config.yaml
n_layer: 18
head_dim: 64
d_mlp: 1024
norm_place: "pre"
norm_eps: 1e-06
positions: "rope"
rope_base: 10000.0
qk_norm: false
attn_scale: 0.125
batch_tokens: 65536
steps: 10685
MLP neurons of a small language model. Each row is named by its layer, matrix (down: output weights) and neuron, and shows model dimensions 32-127. Each number is 200 + 20 x the weight over its row's rms, rounded and kept within 0 to 999.
After each neuron's rows, "fires before" lists the tokens most often just after its 100 highest values on Wikipedia text that the model never trained on. A number after a token or word is its count.

L7.down736,207,206,222,188,201,198,210,228,195,227,185,197,180,177,170,209,194,203,205,195,207,181,194,230,199,218,194,201,171,190,218,191,181,209,219,203,178,189,215,191,151,206,193,166,208,212,181,191,225,192,160,198,184,211,211,211,144,172,203,171,220,180,218,199,204,187,169,207,198,192,218,210,201,239,201,241,185,215,202,145,156,183,188,251,208,176,172,182,201,202,225,167,212,203,219,185
fires before: "-" 95

L15.down997,213,207,183,213,212,221,152,177,191,191,220,211,218,179,205,220,195,220,182,203,201,199,207,215,200,208,187,210,218,227,169,206,203,234,191,151,217,213,238,200,182,168,183,192,218,204,209,170,169,204,159,170,219,211,186,208,227,200,184,207,233,213,215,192,164,216,173,205,203,200,204,207,189,199,192,179,235,229,201,198,186,214,188,217,173,214,213,205,203,186,197,197,165,145,213,201
fires before: "," 28, "." 20, " and" 8, "s" 6, " in" 4

L11.down610,214,203,191,209,198,209,184,209,198,159,210,213,193,192,193,197,213,206,186,197,185,171,198,214,210,155,215,178,184,236,205,217,208,187,211,148,197,179,185,177,207,249,180,217,186,207,188,219,223,214,216,207,193,192,179,186,205,192,229,267,192,206,230,217,246,216,199,195,217,192,249,211,254,170,187,222,219,222,211,175,216,209,208,159,191,222,212,196,217,207,173,209,188,193,214,231
fires before: "=" 38, "-" 14, "te" 4, "men" 4

L14.down358,230,206,185,191,207,213,172,234,205,190,206,215,200,187,216,217,210,213,218,209,226,212,184,209,215,225,213,212,218,196,204,212,239,206,227,214,207,238,215,173,188,211,190,166,184,189,186,194,218,176,214,206,216,201,180,213,205,228,193,202,216,183,184,193,224,182,218,186,170,222,181,170,199,194,183,158,200,197,204,205,201,241,173,119,179,215,190,218,189,181,211,173,209,163,203,191
fires before: "d" 33, "ed" 12, "s" 9, "}" 9, "ted" 5, "born" 5

L11.down296,201,213,192,190,192,205,166,238,200,225,194,233,207,179,190,231,230,187,194,227,216,190,212,182,186,183,239,205,152,195,186,212,213,150,214,195,200,176,221,187,198,192,213,204,202,216,184,226,215,222,213,201,205,208,212,209,227,226,206,186,207,187,202,230,203,197,203,188,191,185,200,202,241,220,216,212,231,208,189,198,210,207,191,175,219,228,191,224,207,195,179,181,187,208,211,173
fires before: "s" 35, "-" 33

L15.down331,212,243,197,211,191,174,207,200,168,181,210,190,236,207,205,174,193,208,232,209,202,159,232,227,208,202,205,194,229,204,201,187,176,182,163,184,186,210,199,188,198,188,148,226,168,223,185,191,191,194,203,176,196,210,214,214,180,194,160,193,190,199,181,169,198,190,225,180,230,173,184,230,191,213,210,193,189,182,225,186,188,200,223,251,212,239,185,206,185,223,177,186,177,216,190,172
fires before: " to" 20, " of" 19, "s" 10, "ed" 8

L15.down751,177,211,185,199,188,178,191,242,216,211,229,217,215,217,191,203,209,226,199,186,243,224,202,199,224,247,162,234,194,220,191,177,193,227,172,211,193,206,250,199,209,211,202,221,199,188,186,204,194,176,184,200,207,192,202,208,170,197,227,208,218,230,213,220,223,198,215,189,212,174,199,204,192,208,202,198,188,187,179,177,169,230,241,201,210,209,203,193,228,181,204,179,252,210,211,189
fires before: " |" 43, "\"" 12, "=" 10, " =" 8, "s" 4

L15.down758,198,197,210,219,190,172,194,215,203,206,222,211,202,208,192,206,204,205,205,213,224,182,171,211,182,227,200,194,203,189,203,212,184,223,219,208,197,219,240,169,210,175,213,227,205,239,192,211,221,210,214,195,211,194,209,181,216,246,203,189,247,207,203,171,227,175,210,188,224,182,215,230,183,208,180,199,190,168,204,163,194,220,185,210,196,198,166,216,229,180,203,194,226,214,171,177
fires before: " |" 67

L13.down619,264,204,205,211,209,207,211,169,215,187,221,196,212,205,201,236,190,191,215,154,205,214,213,197,205,209,210,181,209,202,181,180,221,204,172,214,194,180,202,198,221,199,199,188,205,189,184,201,176,160,216,186,213,193,183,175,182,200,168,158,165,190,200,191,209,149,188,153,203,209,220,214,204,198,231,168,185,191,209,209,206,195,198,209,165,211,193,204,228,209,239,231,171,192,208,213
fires before: "/" 22, "0" 12, "1" 8, ":" 7, "|" 7, "2" 5

L11.down1017,214,208,205,181,165,208,209,186,192,182,235,184,219,180,178,203,196,205,195,202,169,230,188,193,205,190,214,197,179,168,182,184,173,219,168,205,210,205,167,178,178,218,204,217,198,171,239,201,222,223,220,187,210,167,192,198,205,213,230,187,201,187,183,184,217,218,220,201,177,199,210,253,164,215,190,205,177,187,212,190,140,201,219,198,185,186,178,178,217,176,171,223,184,216,217,221
fires before: "-" 55, " \"" 15

L13.down530,211,184,201,234,206,191,203,198,219,181,217,194,215,182,165,199,182,200,227,229,210,216,189,191,211,242,238,175,184,212,198,198,199,206,214,194,173,169,243,212,191,208,185,199,183,198,190,197,201,187,204,203,228,160,194,213,215,228,174,193,185,182,165,204,221,206,169,208,198,229,197,218,184,160,214,209,217,190,216,199,208,185,194,188,196,238,176,209,181,216,210,194,220,209,197,197
fires before: "|" 38, "\n" 12, " |" 10, "0" 6, " 2" 6

L2.down845,215,225,189,190,202,245,201,219,196,197,177,211,223,186,190,164,191,181,225,220,219,231,173,196,188,183,217,224,176,225,191,205,156,218,211,213,204,187,145,242,206,184,205,171,208,183,184,199,209,208,208,210,175,239,190,172,155,181,175,196,182,204,217,202,178,226,180,199,180,195,213,170,228,190,204,165,227,209,192,153,212,208,227,202,203,217,206,220,197,188,181,217,183,172,219,198
fires before: " |" 37, "%" 25, "." 5, "°" 4

L9.down155,218,177,207,222,159,207,233,215,208,199,208,220,189,233,188,206,206,221,176,195,199,234,235,189,180,178,197,160,203,189,152,206,160,214,192,184,182,191,204,170,205,222,206,217,194,178,204,192,240,243,221,166,212,192,182,247,209,191,218,175,209,201,193,219,182,210,192,153,206,228,212,177,190,234,211,191,158,161,224,208,193,194,187,172,192,160,199,228,210,153,247,215,212,223,211,232
fires before: "-" 41, "{" 19, "|" 7

L3.down119,233,204,233,197,220,219,222,154,190,203,175,200,196,208,188,192,194,192,196,201,195,191,173,181,176,186,187,179,179,217,193,221,179,233,235,176,250,201,241,199,204,196,164,211,232,207,190,206,175,183,193,177,203,209,232,193,201,195,208,209,175,217,189,204,210,213,200,218,199,209,204,195,195,205,242,231,203,201,247,196,180,183,188,211,193,197,199,237,209,216,224,173,201,183,178,206
fires before: "-" 65

L15.down408,194,215,220,174,205,210,223,210,195,203,191,235,213,183,206,198,188,227,226,200,180,204,195,196,219,220,202,168,196,212,172,220,176,230,207,207,180,206,196,221,194,170,189,207,179,230,196,190,183,212,201,203,219,197,201,221,214,191,171,180,199,187,169,196,194,223,167,185,191,176,228,194,169,179,186,205,175,193,213,200,201,201,192,259,193,209,171,205,232,227,185,230,237,214,198,205
fires before: " |" 94

L2.down152,171,193,162,212,187,190,202,220,198,196,228,200,189,217,199,211,212,172,199,171,176,188,160,206,216,191,212,199,218,212,168,172,210,196,211,179,210,203,230,217,206,199,204,208,181,173,192,193,199,175,221,211,204,167,211,222,205,207,210,203,172,245,214,195,140,174,183,198,235,191,205,208,172,180,217,192,228,196,223,187,184,172,191,197,208,212,204,206,242,226,218,211,206,212,207,198
fires before: "\n" 39, "=" 24, "\n\n" 15

L3.down74,183,194,212,221,236,209,204,239,149,208,197,180,224,161,192,210,206,189,214,209,211,211,202,189,244,165,230,238,230,217,194,219,198,217,203,227,229,188,208,196,201,210,224,170,195,178,201,208,181,214,211,180,209,204,195,215,204,186,160,189,186,221,201,173,198,196,221,174,160,228,201,191,200,199,184,185,211,183,195,201,222,189,206,192,175,217,221,224,190,178,182,210,152,184,234,173
fires before: "n" 22, "," 16, "." 14, " |" 5, "sc" 4

L15.down622,183,199,198,197,190,190,204,240,189,211,214,223,205,191,206,206,184,217,211,192,212,194,194,226,188,238,202,198,183,204,198,171,191,190,199,204,200,192,196,172,216,191,171,210,173,207,205,182,195,194,199,198,210,206,186,170,201,236,222,161,208,205,200,174,176,222,201,181,202,204,177,216,166,175,186,229,200,159,202,209,190,219,213,197,226,244,211,200,217,229,154,214,239,222,208,183
fires before: " |" 97

L9.down265,169,200,227,202,169,184,206,209,200,211,203,231,184,197,187,172,169,187,208,212,221,216,196,186,215,223,211,201,223,226,216,188,185,193,197,266,196,175,179,228,199,216,229,171,169,195,208,207,176,201,178,209,223,220,192,181,205,198,190,202,163,193,194,196,213,204,209,214,156,195,189,193,179,209,198,184,220,216,175,195,226,220,219,196,196,178,184,220,210,237,199,178,209,220,211,184
fires before: " |" 24, ";" 11, " —" 9, "." 7, ")" 6

L3.down952,210,199,187,164,195,212,228,152,222,200,197,224,208,227,175,180,200,164,205,230,193,194,200,210,203,144,191,196,218,195,250,192,178,199,180,183,225,194,192,201,212,206,152,187,166,198,194,204,180,206,214,184,188,192,147,219,232,201,180,211,210,199,190,228,184,196,183,227,204,172,209,197,189,190,207,219,222,194,200,202,192,204,208,200,183,165,187,201,199,212,221,177,209,198,191,220
fires before: " |" 75, "." 4, "bo" 4, " States" 4

L11.down361,188,222,237,208,179,178,194,198,215,190,204,230,184,221,198,196,193,202,198,200,201,204,176,186,181,165,204,176,226,237,212,203,208,226,175,178,191,210,246,199,252,220,199,219,226,229,179,194,187,188,179,182,220,181,217,174,222,202,189,157,184,215,193,213,185,229,207,191,225,200,183,198,245,194,205,180,170,195,220,194,181,216,199,207,192,187,164,211,218,210,207,215,198,235,192,189
fires before: "\n" 38, " and" 11, "\n\n" 9, "=" 7, "  " 4

L7.down662,207,215,221,180,197,150,199,213,170,162,228,202,177,198,189,219,149,191,175,212,209,194,221,204,217,195,178,215,204,193,226,158,177,207,207,200,201,174,178,191,190,180,189,192,165,215,174,186,181,203,184,194,211,202,254,168,191,181,198,186,180,199,211,207,199,181,190,231,195,158,216,216,184,223,166,196,214,188,225,219,192,211,243,198,224,192,195,208,226,216,190,211,185,222,203,186
fires before: "-" 40, " 116" 6, "\n\n" 4, ")" 4

L11.down189,201,185,197,202,175,203,208,224,192,217,194,197,179,201,204,202,200,208,266,205,172,189,171,195,193,173,212,163,180,197,177,168,184,227,210,186,192,191,184,223,184,244,223,193,221,191,186,224,207,188,206,214,178,201,186,176,251,216,221,189,170,237,196,211,151,196,198,185,210,200,177,177,193,197,196,198,217,194,178,221,221,167,186,219,219,228,230,215,208,241,231,168,195,209,182,177
fires before: "\n\n" 36, "\n" 32, "=" 5, "met" 4

L11.down421,228,200,201,187,235,200,195,212,194,173,204,182,185,204,224,214,183,172,170,204,245,197,146,192,182,185,230,182,235,166,213,207,175,219,225,182,195,166,183,180,200,186,190,184,186,192,180,220,188,220,187,171,178,199,244,173,200,180,227,184,198,193,243,200,226,215,164,186,224,211,181,230,200,187,197,216,255,204,201,174,193,200,228,199,192,214,214,212,193,209,173,228,159,197,205,235
fires before: "-" 96

L15.down600,225,183,206,227,207,182,177,218,202,190,211,215,205,196,200,194,165,192,193,189,214,215,196,166,237,212,226,218,199,185,155,170,221,191,165,194,202,214,211,227,215,153,192,211,185,204,203,218,169,195,201,180,187,167,193,218,216,220,193,193,226,227,188,228,180,202,172,186,204,224,211,190,176,193,189,234,183,205,215,193,195,171,218,146,185,191,223,197,228,183,213,216,206,194,245,210
fires before: "-" 35, " (" 22, " •" 9, ")" 7, " |" 5, "|" 5

L9.down91,206,203,189,185,210,188,210,198,207,205,208,215,203,211,227,230,149,183,209,178,208,183,226,163,183,185,189,214,238,220,201,201,211,166,219,211,222,198,205,231,190,183,190,182,221,217,198,210,186,199,202,185,197,185,227,279,158,177,176,181,189,189,216,193,197,236,194,195,191,169,209,204,222,211,231,184,150,179,182,197,204,196,193,203,196,222,161,211,213,213,224,207,183,208,207,194
fires before: "\n" 40, "\n\n" 26, "=" 19

L15.down859,191,152,214,194,202,193,194,231,195,198,182,176,200,205,217,201,213,198,179,214,175,217,167,170,168,238,187,213,232,208,201,194,201,199,204,204,210,196,196,192,221,210,203,212,196,213,167,207,204,185,194,211,208,172,163,220,170,198,230,204,203,201,206,195,194,218,197,174,192,211,233,186,180,216,203,155,182,204,189,235,214,199,149,193,217,199,187,170,195,189,216,163,197,218,203,186
fires before: " in" 20, "." 18, " by" 7, " to" 6, "," 6

L13.down976,206,183,200,202,186,192,215,196,199,205,195,203,158,212,186,201,188,181,193,222,199,213,220,202,226,200,175,212,185,196,197,187,200,207,187,234,194,191,214,197,188,259,189,198,214,208,204,215,192,176,217,197,197,215,208,235,169,195,214,223,222,226,203,203,189,206,206,196,188,211,215,183,252,210,207,207,161,227,224,168,193,230,201,201,191,198,195,199,191,200,210,197,193,225,194,193
fires before: "=" 39, "The" 7, "In" 6

L9.down666,190,180,182,203,217,195,209,212,200,223,189,206,198,209,203,173,199,201,191,169,224,195,166,163,204,210,201,227,213,188,223,207,227,202,180,219,166,190,153,174,203,218,197,212,208,198,183,226,216,172,175,172,138,207,214,186,182,181,216,191,196,198,212,212,182,204,179,214,230,193,198,198,218,178,179,200,226,229,199,189,193,200,179,172,166,219,171,170,204,193,250,177,233,193,202,190
fires before: "-" 52, "ora" 4

L13.down637,198,195,185,216,204,193,193,204,197,199,198,172,233,203,204,208,205,196,218,216,206,202,176,179,184,198,183,193,200,198,198,209,170,234,195,200,203,223,195,199,194,234,200,216,190,186,195,205,193,194,176,183,197,203,211,183,209,195,170,190,190,180,205,211,231,196,208,207,199,214,201,219,190,231,184,188,205,185,208,209,175,229,190,207,211,201,206,182,215,169,190,186,223,181,174,207
fires before: "=" 88

L14.down672,191,187,164,173,175,206,211,160,201,188,192,185,176,192,199,197,210,186,198,191,185,202,182,219,201,203,219,160,200,182,204,174,181,210,215,216,210,216,191,178,221,177,193,204,196,194,229,167,177,207,189,230,217,157,155,237,218,164,201,216,198,203,183,206,177,216,212,198,185,193,207,207,224,198,203,244,151,192,164,202,161,193,185,190,211,223,180,226,187,208,204,206,217,215,206,225
fires before: "0" 24, " 0" 18, "1" 17, "2" 11, " 1" 9, " 2" 5

L13.down940,200,199,185,196,185,189,209,201,191,190,199,200,185,197,208,211,204,196,195,187,196,192,215,176,200,204,188,202,190,210,197,197,203,190,205,217,199,181,215,201,196,242,184,189,208,184,192,207,188,203,204,203,193,212,190,199,204,203,197,205,225,188,208,205,201,205,214,212,185,213,201,198,259,216,216,203,195,215,211,190,215,215,197,171,184,202,197,200,189,214,208,198,215,212,181,204
fires before: "=" 99

L14.down513,207,207,188,233,200,187,199,191,215,209,202,194,206,200,206,209,214,197,202,203,200,207,208,210,182,203,227,190,215,185,190,227,192,192,218,186,203,198,213,178,192,166,188,202,183,213,198,181,202,204,207,208,202,207,198,191,202,238,183,193,197,183,184,192,191,201,188,187,207,194,186,209,181,195,190,178,209,211,189,185,209,193,204,205,213,187,174,204,207,193,186,186,180,181,206,206
fires before: "=" 68

L9.down341,214,208,229,181,211,225,211,192,175,200,183,233,216,185,242,199,248,187,155,181,183,186,206,197,202,203,195,187,207,211,180,175,191,177,164,156,182,190,185,203,218,219,185,204,220,201,188,174,206,185,194,212,220,185,218,141,204,195,232,234,187,206,169,206,181,199,180,195,204,215,213,188,203,195,227,180,202,176,204,196,187,212,227,213,191,213,239,199,200,223,209,204,196,180,204,229
fires before: " |" 28, "." 17, "%" 15, ")" 10, "-" 6

L15.down43,186,175,204,180,200,158,181,190,192,248,200,191,178,213,209,195,221,201,228,227,211,195,210,193,171,180,204,224,169,224,218,207,212,202,209,213,200,215,202,201,225,212,185,193,205,224,206,231,162,190,187,179,194,207,186,178,162,232,214,177,219,227,188,235,207,215,263,227,186,199,211,212,167,198,188,223,186,193,206,210,193,211,190,173,211,191,208,193,199,193,180,212,199,228,214,193
fires before: ";" 24, "\n" 17, " |" 8, ")" 6, "″" 6

L13.down246,180,188,195,199,185,175,212,203,226,200,188,210,180,189,213,194,205,205,203,181,186,204,189,215,214,210,178,207,166,183,187,205,229,212,198,204,208,182,192,183,191,249,200,213,213,206,194,230,197,195,198,170,191,200,202,208,207,211,212,195,190,215,215,213,180,204,205,213,191,218,208,201,224,194,201,202,199,199,213,209,214,219,175,167,184,192,206,199,174,211,211,204,212,196,183,193
fires before: "=" 99

L14.down209,210,260,192,188,191,219,181,215,202,186,217,207,236,184,222,188,193,249,238,199,215,217,235,234,218,248,181,164,234,199,188,175,193,192,218,225,208,214,212,194,211,201,211,209,199,169,183,197,216,187,192,190,212,199,173,214,214,194,178,207,234,199,182,191,213,210,227,183,201,181,208,200,193,177,210,180,184,198,214,195,185,213,205,166,235,233,208,155,235,164,172,179,193,178,182,199
fires before: "ing" 28, "y" 13, "ed" 13, "s" 4

L11.down73,174,194,174,207,204,186,190,186,209,178,186,229,191,198,204,218,232,182,190,185,190,267,202,157,222,207,175,241,188,239,196,197,223,226,206,196,193,223,189,228,192,234,173,169,218,192,198,179,198,227,207,210,206,187,185,187,245,197,215,202,183,158,203,241,221,201,200,222,196,209,194,201,215,214,206,215,208,183,223,162,189,171,206,189,195,208,205,186,229,179,203,214,208,188,188,196
fires before: " (" 40, ")" 8, "%" 5, "/" 4, "\n" 4

L9.down436,225,142,225,218,169,208,224,181,191,220,221,182,243,233,159,217,210,198,192,221,193,211,209,203,175,181,192,176,230,201,189,205,223,203,164,183,176,168,193,194,176,176,177,213,209,209,174,206,200,198,196,176,161,225,156,219,219,176,172,212,205,208,170,204,207,197,211,160,202,161,174,230,171,210,241,194,211,221,227,199,180,238,210,209,192,210,203,179,214,209,212,230,196,208,192,192
fires before: "=" 82

L15.down290,201,176,184,235,192,200,212,193,180,172,214,227,210,207,215,211,193,205,193,216,197,212,201,207,167,188,209,200,223,205,201,198,179,189,179,170,195,196,214,199,233,158,189,200,212,202,205,201,235,194,183,205,220,210,193,214,192,190,158,211,186,170,218,200,200,231,197,176,187,192,202,173,180,201,192,210,205,170,212,197,210,222,175,215,222,205,202,194,192,201,178,160,197,208,236,195
fires before: "=" 49, "ography" 7

L11.down603,208,241,207,172,206,188,208,162,219,172,225,244,214,210,222,216,219,209,198,217,195,211,224,217,213,237,203,186,193,219,202,195,182,192,211,227,202,212,191,188,185,213,193,178,208,182,219,210,215,222,214,170,199,228,208,178,199,196,220,220,189,179,171,190,212,175,168,155,201,201,168,193,211,228,202,189,212,173,221,223,201,218,217,171,190,210,226,188,213,199,154,184,206,194,227,183
fires before: "s" 45, "t" 12, " as" 6, "ford" 4

L3.down909,199,191,167,208,225,209,228,236,203,189,230,172,186,177,209,219,226,200,203,161,218,208,192,211,185,191,225,200,223,197,187,152,167,237,216,201,180,167,182,203,220,248,183,176,215,201,198,202,196,178,210,218,216,173,182,172,221,189,199,178,230,178,221,196,195,197,189,203,194,188,222,180,225,190,213,207,212,189,181,168,205,196,212,180,188,178,216,219,213,226,200,185,216,191,198,204
fires before: "=" 32, "\n" 16, "00" 8, "\n\n" 7, "5" 5

L3.down781,222,184,178,194,183,206,207,192,183,184,165,201,204,179,183,184,199,184,216,213,197,206,205,209,200,182,217,196,194,259,218,199,217,238,228,198,202,207,213,207,235,191,178,195,213,220,173,235,214,216,180,196,164,188,203,170,186,217,205,165,204,198,173,239,173,183,175,216,195,214,222,197,216,192,186,220,184,170,191,192,234,209,160,205,196,238,196,243,195,200,213,206,219,200,211,192
fires before: "=" 62, " Mir" 5, " |" 4, "-" 4

L14.down858,202,200,191,204,225,208,213,175,213,171,180,192,229,155,191,215,203,196,198,184,207,177,216,216,205,193,166,195,208,181,207,193,149,187,172,180,185,187,198,188,161,221,196,185,193,197,207,187,204,201,190,189,199,230,198,202,193,223,231,203,229,203,211,211,214,208,187,214,217,219,189,171,221,219,191,222,181,237,192,216,202,202,212,191,197,187,248,190,189,169,187,147,172,188,212,221
fires before: "s" 42, "." 19, "," 7

L9.down360,224,217,171,208,235,216,204,217,213,186,220,191,208,222,233,204,197,176,198,186,238,211,220,188,171,204,194,190,214,175,209,237,230,188,200,254,209,200,160,224,182,184,227,181,228,203,202,203,178,227,193,187,227,182,202,214,189,163,175,232,182,194,168,193,173,226,222,215,204,197,196,203,160,199,223,216,177,143,219,170,194,214,199,205,216,213,194,179,198,202,220,243,183,202,167,194
fires before: "|" 17, "-" 15, " on" 8, " in" 6, " as" 5

L13.down684,200,197,216,201,189,199,214,185,224,202,199,200,178,193,208,220,192,196,184,178,210,205,235,182,196,198,192,198,202,192,180,210,212,187,190,210,219,191,205,172,181,252,196,200,197,233,192,208,176,180,192,215,202,206,198,206,181,207,211,190,233,193,206,210,189,221,214,193,193,198,201,200,237,187,175,203,198,228,215,177,212,180,175,191,208,194,203,184,194,214,220,209,193,200,191,214
fires before: "=" 99

L7.down168,211,209,207,220,228,239,166,202,198,207,181,202,180,201,156,210,190,190,237,193,182,200,191,241,186,188,248,183,185,239,233,191,167,211,203,213,223,204,198,190,221,215,207,191,189,223,195,201,196,205,200,214,186,226,233,228,236,185,196,186,217,192,189,201,173,173,193,170,212,214,211,220,202,204,205,180,197,180,205,195,181,210,192,202,191,195,210,213,203,192,187,208,258,214,242,210
fires before: "=" 34, " \"" 14, "|" 6, " Re" 4, " |" 4, "-" 4

L3.down770,192,185,185,189,194,199,199,180,185,206,186,204,165,213,240,182,183,190,202,208,172,202,192,148,196,178,161,187,236,176,225,185,203,223,186,174,174,190,179,185,219,181,199,208,145,187,201,198,185,200,200,233,165,265,195,199,224,200,208,223,201,149,189,207,190,200,194,225,155,143,195,182,197,158,199,205,179,189,211,201,183,175,209,230,202,207,175,200,177,172,196,217,226,208,195,217
fires before: " |" 50

L7.down909,171,164,218,151,203,185,189,195,189,235,200,195,241,215,199,217,181,199,220,203,169,231,189,188,173,202,210,203,203,201,220,159,238,163,182,186,166,214,202,207,205,219,195,207,224,194,226,201,201,192,206,188,176,193,205,184,193,191,190,193,223,218,179,179,191,199,215,189,204,226,190,223,178,209,202,177,182,180,208,224,190,212,198,158,183,214,193,191,201,211,182,222,238,210,180,191
fires before: "=" 31, "\n\n" 23, " 0" 4

L15.down377,156,208,218,183,178,178,227,228,188,231,226,221,188,200,215,193,211,195,206,165,189,214,200,171,217,186,207,205,183,209,212,172,190,189,223,203,171,190,218,194,204,194,186,182,191,209,209,210,192,197,212,218,186,214,178,196,216,220,168,191,250,203,191,214,182,223,221,183,194,167,182,226,171,207,195,230,176,187,225,203,194,213,229,209,214,218,186,203,206,165,162,241,203,236,185,179
fires before: " |" 99

L13.down895,185,186,190,191,180,210,202,208,186,200,207,194,221,192,223,196,215,190,189,192,220,214,228,187,202,196,164,186,176,208,193,218,200,214,193,171,229,232,190,203,207,190,229,224,217,178,219,197,205,215,190,227,192,210,172,156,209,181,226,210,213,202,179,171,233,202,191,207,225,192,156,174,175,219,228,191,162,216,204,218,210,217,203,180,222,206,244,168,251,208,189,202,190,190,206,198
fires before: "=" 65

L15.down342,200,184,195,207,178,189,185,191,175,209,223,221,214,216,183,167,210,163,175,212,210,210,173,179,233,211,208,191,192,198,182,174,190,217,216,157,218,204,170,175,260,209,228,222,205,218,230,149,196,209,220,205,192,223,209,209,171,193,174,183,188,234,216,183,180,184,215,205,212,189,202,197,218,221,184,230,195,197,227,206,212,214,210,223,233,217,170,183,241,207,197,226,186,213,180,169
fires before: "," 76, ")" 5

L9.down67,184,166,161,200,215,216,198,191,192,179,226,210,189,199,212,224,216,210,188,201,184,201,206,209,191,207,200,206,197,203,206,210,166,221,191,178,173,196,215,202,224,204,235,199,205,192,216,192,180,210,222,208,189,183,188,195,224,207,204,237,202,207,221,209,190,194,215,168,218,242,207,210,212,216,171,233,179,153,171,179,163,213,192,246,190,226,201,188,185,194,211,211,192,166,215,215
fires before: "\n" 27, "  " 12, " |" 10, ")" 9, ";" 4

L2.down882,239,228,196,219,203,251,166,185,179,223,190,225,191,200,208,183,222,196,220,220,208,205,196,187,200,197,215,206,187,204,192,217,144,191,176,161,203,212,206,194,187,146,202,192,221,225,202,243,222,194,190,230,223,201,227,232,184,165,205,179,226,200,185,209,197,180,200,223,176,184,209,177,237,213,192,234,216,196,162,222,197,199,187,188,200,207,212,250,220,204,208,201,211,215,197,229
fires before: "-" 56, " /" 21

L15.down353,241,204,160,206,195,200,213,180,158,183,191,189,172,220,170,197,163,170,204,191,186,224,209,211,215,188,219,221,191,181,172,209,159,227,224,203,191,192,158,188,169,197,193,196,158,194,212,230,192,210,162,215,203,205,188,194,207,204,200,207,213,222,206,209,219,195,218,187,192,224,219,210,205,206,184,223,201,226,188,213,203,178,180,174,260,193,214,194,210,183,208,200,205,160,200,223
fires before: "0" 18, "1" 14, "2" 11, "5" 7

L13.down526,226,242,205,174,197,203,207,202,211,218,183,235,224,235,211,201,187,182,201,186,187,163,198,174,205,180,171,199,229,212,220,193,189,214,188,176,193,186,167,209,217,158,243,189,211,205,213,196,226,185,201,191,199,216,225,180,191,217,196,231,195,210,207,164,192,210,182,199,200,229,172,199,236,218,214,186,158,193,212,229,206,187,213,169,193,210,200,230,247,182,186,207,216,197,194,215
fires before: "=" 40, " and" 10, " =" 9, " life" 6, "\n" 6, " in" 4

L13.down1018,201,192,205,161,217,198,172,220,191,152,194,204,194,189,215,252,207,184,250,207,161,228,175,231,191,202,239,232,177,206,206,223,219,218,169,214,208,193,236,186,206,181,191,193,203,228,204,199,195,171,222,205,184,186,192,185,200,199,192,227,231,214,180,195,213,210,216,160,176,194,240,209,203,213,196,172,197,230,216,227,202,171,175,189,162,195,196,213,189,194,196,200,219,200,234,217
fires before: " |" 24, "," 21, " of" 9, " in" 4, "." 4

L13.down845,171,182,236,213,174,174,195,193,169,195,232,180,220,208,194,158,215,202,208,177,190,242,166,189,206,206,198,213,202,182,222,212,202,209,223,163,231,219,210,175,224,211,188,209,170,212,193,220,200,188,191,230,225,187,204,183,197,214,203,184,179,187,177,189,192,166,156,207,217,235,188,227,175,218,215,238,198,219,203,207,191,208,189,186,224,238,202,210,199,194,190,188,209,208,199,173
fires before: ")" 73

L14.down248,239,201,195,198,203,232,219,173,227,182,198,221,218,186,228,219,205,199,203,193,213,193,149,217,225,180,202,207,207,206,196,261,155,214,185,203,173,221,138,208,215,191,177,189,216,168,234,210,207,220,200,216,228,210,186,207,197,192,230,194,193,175,206,172,186,210,210,190,208,198,186,207,206,242,216,206,175,213,192,181,212,216,213,192,212,201,204,204,215,215,235,211,229,197,227,247
fires before: "." 26, "  " 10, "so" 4, "6" 4, "io" 4, "1" 4